config = dict(
    n_layer=9,
    d_model=160,
    n_head=5,
    n_kv_head=5,
    head_dim=32,
    d_mlp=640,
    vocab_size=717,
    activation='swiglu',
    norm='rmsnorm',
    norm_place='pre',
    norm_eps=1e-05,
    positions='rope',
    rope_base=500000.0,
    rope_fraction=1.0,
    qk_norm=False,
    attn_scale=0.177,
    bias='none',
    tie_embeddings=False,
    parallel_block=False,
    init='normal',
    init_std_qkv=0.0966,
    init_std_o=0.0,
    init_std_up=0.0966,
    init_std_down=0.0,
    optimizer='muon_variant',
    lr=0.00113,
    lr_mult_up=1.12,
    lr_mult_down=1.5,
    beta1=0.9,
    lr_head=0.00747,
    grad_clip=1.0,
    warmup_steps=200,
    schedule='wsd',
    decay_fraction=1.0,
    decay_shape='pow',
    final_lr_fraction=0.0,
    batch_tokens=[8192, 16384, 24576],
    seq_len=1024,
    doc_mask=True,
    train_tokens=152000000,
    steps=9733,
    dataset='wikipedia_en',
)
MLP neurons of a small language model. Each row is named by its layer, matrix (gate and up: input weights) and neuron, and shows model dimensions 96-159. Each number is 50 + 12 x the weight over its row's rms, rounded and kept within 0 to 99. A neuron's up and down rows have the sign that makes its largest values positive.
A block is one neuron, or neurons of one layer that tend to fire together. After each block is what it responds to, as a language model described it from the Wikipedia text at the highest values.

L6.gate285:00 59 41 43 30 59 49 70 67 38 43 57 53 52 65 36 58 33 52 41 67 21 51 36 49 61 52 51 59 41 56 60 54 48 49 58 45 39 37 46 80 58 46 65 73 59 56 27 38 42 55 57 35 30 47 65 67 40 36 52 37 49 50 67
L6.up285:44 57 41 33 47 63 31 48 40 62 58 47 54 48 58 33 48 55 42 54 40 26 59 51 39 50 58 53 34 54 86 48 45 53 47 57 74 64 73 15 40 47 59 17 55 43 31 48 43 45 50 57 36 32 54 64 45 52 34 54 40 45 62 48
L6.gate423:43 45 34 50 38 74 53 61 66 48 49 49 38 48 30 58 53 37 48 34 56 51 47 41 49 63 55 48 47 60 35 43 53 76 19 56 32 52 47 32 64 72 69 55 50 54 54 53 40 40 48 68 49 58 36 45 46 66 23 57 57 52 55 44
L6.up423:32 66 68 40 31 54 41 60 67 53 37 51 49 43 43 48 40 46 56 58 62 46 33 46 43 72 59 72 55 40 48 56 46 54 32 69 55 39 34 22 67 54 43 52 58 60 50 46 36 73 41 41 48 56 54 55 43 71 37 32 43 69 61 49
Fires on the last digit of a four-digit year after a split like 201/202/194, as in "in 2020"; weaker on endings of split words (slot, office).

L4.gate7:58 63 56 46 62 57 71 60 53 57 60 44 49 44 84 53 44 55 43 75 62 46 45 49 53 56 49 73 77 49 41 60 51 48 43 46 60 55 61 57 57 39 59 41 48 53 55 46 59 50 47 62 37 40 40 41 67 66 59 81 66 65 56 49
L4.up7:33 42 38 45 49 48 33 44 56 61 64 30 68 71 38 47 57 34 50 60 54 71 54 80 49 49 43 48 55 54 52 63 55 39 50 38 59 54 38 59 48 68 61 63 34 35 53 31 53 49 34 61 58 67 60 59 48 46 45 45 57 63 57 48
L4.gate97:45 41 50 43 31 64 60 51 53 51 52 65 43 64 33 60 48 42 39 60 54 73 29 49 58 46 50 53 64 58 33 45 65 50 58 50 51 39 45 36 53 52 37 63 56 76 41 35 32 58 34 35 37 57 38 61 50 41 64 49 26 63 58 38
L4.up97:61 70 64 54 45 50 39 14 67 67 53 50 55 38 52 68 50 38 47 53 45 50 67 60 40 36 35 70 44 66 62 61 37 45 56 53 38 51 52 63 42 60 51 38 47 41 45 72 55 71 54 35 43 56 46 30 59 59 54 19 33 57 49 47
L4.gate113:41 51 41 49 31 59 53 26 48 52 47 66 43 30 53 29 30 50 27 62 59 29 52 50 42 57 55 47 57 31 55 29 36 31 48 41 45 51 58 54 57 57 50 33 52 51 71 64 67 28 58 43 66 57 47 56 40 31 37 57 41 46 64 43
L4.up113:63 65 56 61 41 41 40 34 43 40 35 63 45 37 44 49 61 47 34 54 60 35 36 59 61 37 46 54 73 42 41 74 35 28 63 34 49 64 59 61 31 45 57 51 50 59 51 47 46 17 47 46 50 53 39 46 39 52 58 43 32 59 50 59
L4.gate146:42 63 35 62 44 54 42 57 46 48 36 55 44 74 66 47 44 52 54 60 53 50 51 45 73 62 49 45 44 49 40 72 60 51 32 55 35 62 40 61 54 55 59 50 62 35 54 59 67 52 47 74 63 55 33 61 66 71 72 63 33 52 64 52
L4.up146:38 55 52 57 62 53 32 65 51 36 27 68 67 56 74 19 57 50 63 68 55 42 43 47 40 38 32 29 50 71 47 81 69 46 30 57 54 60 52 39 47 42 58 57 29 38 70 47 47 38 46 60 51 43 30 77 38 66 62 73 53 56 56 45
L4.gate431:71 65 49 65 49 39 54 32 37 63 57 50 49 52 51 62 36 43 44 52 27 53 34 27 36 54 57 24 45 36 68 57 54 38 46 57 52 52 38 39 46 60 38 65 56 55 63 45 72 26 54 50 46 59 54 53 41 55 61 66 33 36 51 47
L4.up431:64 46 62 58 60 74 47 56 68 40 42 46 55 47 65 58 57 54 30 70 24 39 39 30 49 54 55 42 60 59 41 62 57 66 57 46 36 47 24 26 41 51 38 46 48 61 52 46 58 53 50 80 30 56 52 37 43 50 62 58 42 55 43 46
L4.gate461:55 72 53 58 49 50 51 38 66 53 35 52 46 54 67 20 36 56 52 42 70 46 53 60 64 55 60 49 38 55 62 68 39 46 58 40 43 58 44 43 59 28 41 54 44 57 62 25 60 57 46 69 60 30 70 44 51 44 65 64 36 63 24 52
L4.up461:44 48 34 67 39 37 32 43 53 34 54 58 50 67 62 57 49 55 29 40 65 48 47 52 51 55 44 44 41 54 41 54 55 58 32 26 48 69 61 68 65 65 41 70 69 60 46 35 69 49 71 51 56 63 54 33 30 53 52 62 43 48 65 54
L4.gate569:43 47 58 45 48 51 51 66 49 48 44 64 52 33 55 57 58 70 46 54 45 51 58 15 35 57 60 59 30 38 61 61 60 58 43 39 34 57 49 48 51 50 56 63 49 40 42 48 42 31 37 48 56 45 43 55 54 61 52 44 35 52 50 66
L4.up569:61 42 50 37 48 60 55 41 63 62 39 71 51 65 51 32 67 61 38 49 49 49 39 58 50 44 46 41 50 40 39 80 60 58 51 64 36 63 38 50 58 61 38 64 67 46 35 37 59 41 72 50 35 42 26 59 41 44 48 52 52 31 44 28
L4.gate592:48 69 40 80 41 75 59 48 68 35 35 50 55 58 65 54 55 49 24 64 40 61 41 53 52 30 74 38 33 57 58 73 43 57 30 25 58 62 38 57 53 33 45 28 45 41 43 51 44 65 44 75 69 59 62 36 47 53 65 42 52 54 44 33
L4.up592:49 39 45 35 34 38 43 30 38 46 48 68 54 36 32 45 43 46 52 52 48 44 71 27 29 69 23 43 58 56 59 49 61 56 67 54 51 59 58 51 38 52 51 34 52 29 43 41 51 42 67 51 45 45 61 45 70 19 60 40 60 36 32 38
Opening word-piece of a split word, mostly "ar"/"Ar" (arts, arrest, around, Archives), also "com", "he", "is" after subjects.

L3.gate149:53 50 38 46 72 52 41 52 38 62 67 42 63 52 52 51 33 61 46 53 56 85 46 50 36 49 53 52 40 86 54 54 61 43 65 73 44 45 48 43 70 47 57 48 64 59 54 45 42 50 60 62 48 18 53 40 35 48 39 49 61 66 34 47
L3.up149:49 52 59 34 55 69 49 42 50 60 58 63 63 37 55 63 38 47 62 54 62 55 49 73 68 41 65 45 60 54 47 49 43 36 65 37 34 75 49 38 47 50 50 40 51 66 40 44 34 65 55 39 45 59 44 49 52 25 52 31 42 46 60 74
L3.gate256:66 49 38 60 65 53 50 31 50 50 33 67 67 59 47 30 36 47 61 52 50 50 35 50 54 52 61 52 48 72 27 41 62 48 39 57 57 53 40 43 70 63 55 66 53 53 53 39 45 60 66 51 66 45 33 55 51 56 59 58 59 55 34 46
L3.up256:43 64 48 64 42 45 64 63 63 42 50 41 91 51 51 38 37 60 50 45 56 59 38 45 52 48 48 41 69 43 31 36 75 50 34 62 46 28 43 46 75 51 33 61 54 55 27 46 29 43 68 64 44 25 56 52 56 45 45 34 49 65 47 79
L3.gate356:60 28 61 38 44 33 65 46 17 48 40 66 42 54 60 67 63 52 69 49 17 57 64 43 34 43 47 50 68 49 50 40 44 38 66 61 58 50 28 55 36 50 49 66 76 53 42 59 43 59 54 67 62 57 45 65 69 20 61 48 52 57 49 32
L3.up356:50 48 32 57 55 54 47 56 26 35 55 49 73 45 36 47 53 62 49 35 13 41 24 48 43 55 53 64 44 51 47 58 54 50 45 66 73 76 71 68 52 23 45 35 57 57 45 41 53 60 75 56 47 48 40 77 50 48 43 64 46 52 48 54
L3.gate463:33 55 42 31 59 35 55 39 33 49 63 45 62 46 52 52 36 53 54 45 50 48 62 55 38 55 70 66 35 45 46 38 47 54 60 50 60 44 58 36 45 43 41 59 43 48 52 53 31 65 50 71 80 45 49 52 52 79 79 46 55 73 56 64
L3.up463:53 63 64 44 33 45 50 55 50 36 44 39 54 48 61 58 51 46 60 34 46 33 80 45 45 61 45 59 52 38 47 44 44 37 41 64 65 42 28 53 46 61 45 24 55 66 43 54 50 72 24 41 76 53 59 44 72 50 46 37 48 58 57 29
Mainly the "a"/"an" right after "is"/"was" in Wikipedia lead sentences defining the subject ("X is a song", "was a British"); also colons after infobox labels (Area:, Opening:) and word-final pieces like beg-an, bec-ome.

L4.gate23:33 53 69 39 63 44 60 49 36 48 28 52 46 57 48 26 73 59 23 57 38 43 62 40 41 43 47 53 64 28 50 44 72 61 62 34 54 41 58 29 65 57 57 44 29 39 64 71 53 45 36 58 70 64 47 79 28 49 55 44 45 67 59 58
L4.up23:34 57 59 66 54 42 65 42 62 36 42 31 34 61 37 57 55 46 55 45 30 45 48 46 39 47 37 44 83 24 43 58 56 67 45 63 42 48 63 53 78 45 44 49 56 48 56 59 79 44 58 42 49 50 34 83 26 36 55 55 53 58 59 63
L4.gate48:70 67 69 52 48 33 69 28 46 61 54 57 51 55 82 64 57 64 40 42 73 41 50 34 46 52 43 70 77 49 45 28 50 47 43 72 55 46 36 65 49 53 40 55 35 45 41 53 44 44 57 53 47 41 51 52 59 45 35 36 60 46 54 43
L4.up48:62 41 48 58 55 46 41 50 63 57 50 42 39 63 46 47 67 56 58 49 49 33 54 39 47 42 49 48 66 43 81 29 61 59 76 66 30 40 47 50 47 61 49 56 38 49 50 50 41 33 64 40 54 52 52 63 63 47 47 54 46 69 57 42
L4.gate104:52 46 72 22 39 49 59 36 69 62 54 51 42 51 66 51 49 53 60 57 64 50 64 74 65 49 51 53 62 21 65 34 40 43 57 52 68 30 32 57 70 40 34 59 55 48 49 50 40 20 61 46 53 57 66 65 61 42 47 55 67 61 45 52
L4.up104:57 48 48 47 37 23 38 70 33 56 49 62 78 44 53 55 59 63 66 57 64 39 41 28 40 92 56 62 56 45 39 43 37 46 39 55 49 51 50 52 40 64 51 51 59 29 34 63 36 42 47 51 63 63 50 44 55 55 30 65 37 55 39 44
L4.gate121:40 51 49 34 60 43 57 46 55 48 52 43 41 71 54 43 44 17 48 44 44 56 57 48 59 38 50 59 49 51 46 37 79 48 50 49 49 50 36 37 40 64 47 27 43 39 45 47 32 47 53 53 48 64 40 65 57 55 44 54 47 47 61 53
L4.up121:48 61 66 56 49 62 55 35 35 57 49 35 58 47 36 62 48 57 51 60 70 24 66 68 44 49 50 56 42 51 53 44 42 50 37 33 64 69 56 10 63 50 63 61 28 76 43 43 35 43 31 36 31 51 71 40 54 59 52 54 40 30 59 65
L4.gate219:51 41 52 30 47 48 32 25 61 50 44 50 44 56 66 46 57 32 48 51 51 52 71 63 37 48 56 68 30 56 61 31 46 53 50 55 57 55 37 42 74 42 58 54 66 51 45 67 27 50 34 31 54 58 72 43 60 31 25 53 50 52 41 29
L4.up219:61 30 65 52 28 53 43 59 57 57 60 43 53 66 48 66 49 60 39 65 48 44 63 71 43 66 50 40 45 35 53 37 50 51 71 73 65 49 60 65 62 27 33 64 43 30 46 37 38 68 48 24 39 61 72 57 38 37 52 39 37 57 47 50
L4.gate394:46 49 51 61 53 53 41 35 57 67 42 55 57 66 64 40 55 64 65 58 63 63 42 38 58 36 51 28 47 64 60 60 42 61 53 48 58 48 48 55 65 56 26 42 77 34 44 50 40 59 33 56 44 50 56 41 52 42 50 56 40 52 53 60
L4.up394:35 57 42 56 39 26 29 46 48 51 44 53 49 29 58 40 60 37 53 32 59 46 42 66 53 44 64 39 53 58 51 56 32 35 50 32 59 31 67 53 51 36 43 34 61 69 44 54 54 56 39 66 40 50 73 51 40 65 34 47 35 41 58 62
L4.gate512:43 62 43 46 49 50 66 37 64 64 54 63 50 43 54 55 46 52 55 40 41 64 56 39 37 46 51 66 47 42 46 49 39 48 35 35 29 31 63 39 54 47 54 46 47 52 74 53 40 57 49 37 54 45 58 69 41 59 60 53 69 54 41 44
L4.up512:38 16 46 69 46 81 20 46 52 31 49 60 52 51 62 51 69 47 70 48 54 66 47 39 38 60 37 39 49 45 67 52 54 26 28 55 35 56 55 54 56 48 46 66 52 52 35 38 48 55 47 52 31 43 66 68 56 45 61 74 30 52 34 48
L4.gate636:52 60 46 58 43 40 68 48 63 40 53 52 33 39 39 62 46 53 35 44 47 59 63 41 56 48 68 45 55 81 41 47 42 36 44 48 40 51 24 45 52 55 51 27 55 46 51 43 38 43 47 64 31 58 60 56 61 63 36 63 50 44 42 51
L4.up636:58 72 59 63 57 51 63 58 60 34 60 60 48 47 50 61 54 73 71 62 41 58 51 48 43 65 44 48 65 66 44 38 48 37 49 60 90 45 14 59 46 50 52 68 43 61 57 36 33 65 69 50 37 41 37 60 57 63 54 34 48 54 56 53
Word-final pieces completing words split after a one- or two-letter start, especially "ay" in d-ay, s-aying, m-ay, plus f-ight, o-utskirts, the-mselves.

L6.gate514:55 66 39 43 28 50 46 36 77 38 57 45 50 67 41 40 39 73 70 40 59 19 45 46 53 48 44 66 52 80 57 44 27 74 48 51 48 12 43 47 41 47 54 52 71 42 41 59 53 39 61 33 46 62 62 60 31 55 53 58 33 41 54 64
L6.up514:67 48 58 49 52 63 22 42 31 52 36 44 20 56 71 37 69 52 61 48 70 46 38 45 62 46 65 57 47 51 22 55 60 31 53 60 46 52 62 53 72 47 42 57 67 50 48 40 56 38 60 39 30 44 59 24 66 38 45 40 37 34 49 54
L6.gate600:52 34 40 38 42 64 48 23 40 65 41 68 58 70 51 38 21 43 61 44 38 20 46 52 42 26 29 32 34 61 48 53 84 46 58 31 47 42 53 52 40 61 66 44 74 50 52 45 57 43 56 52 47 40 50 55 44 48 63 72 50 48 37 47
L6.up600:47 55 55 44 54 20 56 57 43 49 46 47 58 39 15 32 39 51 33 52 70 45 61 33 34 65 55 54 37 34 61 33 60 53 53 77 49 38 59 60 55 64 73 53 68 65 53 69 34 43 48 55 49 44 36 50 37 77 45 49 46 54 44 54
Auxiliary verbs, mostly "was", right after a sentence subject in biographies, as in "X was born", "he was buried", "it was released".

L3.gate44:65 50 61 52 48 37 49 55 54 33 47 41 46 54 61 50 39 38 63 49 34 61 57 38 24 51 56 41 47 53 62 28 49 53 66 62 39 43 67 57 35 43 34 41 47 61 27 20 64 28 56 47 40 57 56 78 48 48 61 23 39 62 64 52
L3.up44:63 49 48 64 60 44 40 45 43 38 36 56 37 61 59 49 54 56 57 55 44 67 32 42 48 36 54 47 51 59 43 66 51 32 55 46 32 49 60 68 51 53 23 51 34 45 35 39 62 31 47 56 29 70 38 46 64 43 40 50 43 48 54 29
L3.gate220:53 66 41 46 64 33 42 62 55 32 51 45 65 46 55 49 49 61 28 51 59 41 51 46 65 60 65 52 71 51 56 43 39 58 65 56 55 46 45 64 57 56 40 67 50 44 58 43 37 59 76 46 54 75 66 52 52 34 52 25 67 58 46 53
L3.up220:52 52 39 41 60 71 74 63 40 36 32 54 45 62 62 46 48 51 54 34 46 34 52 53 56 41 45 43 48 62 56 52 59 35 51 51 69 42 59 57 47 60 23 63 58 44 62 26 51 40 40 66 61 49 65 63 47 35 35 55 45 65 43 39
L3.gate250:43 83 21 46 57 57 43 59 29 58 49 45 49 49 65 56 60 44 42 52 53 43 40 45 44 48 36 49 68 42 73 35 42 49 46 64 45 58 46 61 45 43 34 36 37 53 47 36 42 60 51 41 43 43 65 44 57 56 51 65 42 47 49 49
L3.up250:39 67 35 73 30 18 47 36 61 63 21 57 54 56 40 54 59 61 61 52 45 53 49 49 61 58 44 57 54 60 41 52 70 43 67 65 44 48 38 53 39 57 46 52 47 47 59 17 36 53 47 59 37 34 54 24 73 57 16 55 43 59 47 47
L3.gate611:73 33 55 29 52 58 44 40 55 35 74 65 44 30 42 66 48 50 68 65 50 34 37 45 34 57 17 52 56 63 48 39 53 39 45 28 41 61 54 45 31 29 67 55 49 51 49 35 44 44 27 50 41 54 40 55 65 53 43 69 35 55 78 61
L3.up611:38 50 59 56 43 54 48 75 49 51 38 51 41 57 26 54 44 51 62 38 47 59 38 43 62 48 47 49 62 49 40 75 53 37 53 70 45 60 41 41 53 50 52 31 23 69 50 70 31 37 41 48 50 51 38 56 46 40 36 57 42 61 80 29
Opening == or === of a Wikipedia section heading after a paragraph break, as in ==Career, == Early life; also weakly mid-name pieces like am in James.

L6.gate118:44 66 29 47 50 65 37 54 27 51 56 33 32 49 41 26 43 45 66 40 55 73 66 26 34 66 36 44 41 56 46 61 63 83 73 47 37 55 36 57 43 43 58 64 74 63 55 57 64 72 47 38 40 45 52 57 23 41 49 60 43 51 35 56
L6.up118:42 47 46 32 71 73 50 52 51 38 59 31 60 54 82 35 53 60 42 45 43 53 58 64 60 50 50 70 52 51 43 37 45 23 30 41 43 60 49 50 57 65 41 51 64 36 39 49 44 31 51 46 26 48 56 49 36 54 42 52 56 42 54 58
L6.gate341:53 41 52 87 35 45 44 34 44 73 31 48 45 62 69 59 63 72 52 53 55 40 34 60 75 52 59 51 73 25 50 70 44 47 51 53 42 64 35 57 41 63 46 83 53 61 64 61 59 56 60 31 36 55 61 45 42 68 58 31 51 42 67 69
L6.up341:63 38 42 61 67 53 39 67 66 42 41 48 60 67 30 47 49 70 44 42 64 60 55 50 52 60 27 52 62 56 39 54 49 57 72 50 53 46 54 64 46 43 60 58 42 53 25 41 53 57 59 29 59 60 48 66 40 68 59 57 43 46 58 70
Mainly is or was right after a subject's name and parenthetical dates in Wikipedia lead sentences, e.g. "(1908 – 1983) was"; also "also" after a subject, and mid-word pieces.

L3.gate39:50 52 53 27 51 28 58 45 31 62 37 60 39 41 34 45 47 50 26 51 52 51 55 72 70 37 50 53 62 36 75 69 47 47 64 56 57 71 66 19 64 36 46 45 90 49 51 45 42 53 68 57 45 39 60 62 39 52 44 58 47 69 50 42
L3.up39:33 36 75 21 67 39 56 46 29 52 54 45 56 42 64 68 52 33 45 49 39 39 47 44 46 56 67 67 57 47 62 59 60 36 62 56 54 63 27 64 48 42 49 34 42 37 45 33 31 48 45 53 38 72 54 48 28 40 35 58 36 53 52 58
L3.gate63:46 40 53 54 49 58 51 46 61 52 64 17 55 47 85 40 48 52 62 41 28 55 35 61 70 55 32 55 45 27 39 24 39 47 58 59 44 47 58 53 57 40 61 48 69 67 49 34 49 38 43 36 34 55 60 50 35 64 50 75 34 44 55 48
L3.up63:33 42 69 37 72 23 60 69 35 71 54 50 47 50 47 52 59 45 59 39 51 43 38 43 32 73 61 46 47 47 66 76 47 18 60 54 61 40 63 48 50 53 51 49 82 44 47 20 52 49 59 70 43 54 41 54 59 41 59 52 42 56 68 41
L3.gate219:52 43 45 64 48 45 62 45 53 53 59 37 53 29 40 59 50 72 63 60 75 34 60 55 51 58 65 70 43 36 47 45 37 54 63 47 33 31 60 46 52 47 45 49 63 41 40 55 43 77 48 44 37 73 61 51 42 72 46 70 17 57 54 49
L3.up219:52 42 38 46 44 61 53 54 61 49 39 40 46 47 57 33 50 17 42 53 44 36 61 43 59 46 50 63 42 52 41 46 48 55 30 74 57 51 58 32 48 26 45 56 69 72 56 47 72 68 43 47 57 53 38 55 39 50 40 33 44 63 46 37
L3.gate338:44 33 40 35 68 75 49 71 41 59 39 51 49 35 70 44 39 61 47 54 33 67 46 46 57 32 43 72 60 07 29 60 55 61 45 60 61 49 51 26 49 65 54 39 38 40 57 57 41 58 35 47 64 51 55 55 49 49 51 58 61 58 36 41
L3.up338:34 27 56 34 44 31 60 61 49 56 29 42 64 42 41 55 49 53 61 57 51 38 60 66 47 70 58 68 39 39 56 62 61 31 69 53 44 50 69 35 72 58 64 66 40 42 59 68 61 44 42 46 45 71 45 69 50 47 41 44 48 71 53 61
Final word pieces that complete a word split across tokens, especially common nouns after "the", such as s-ong, alb-um, comp-any, the-y.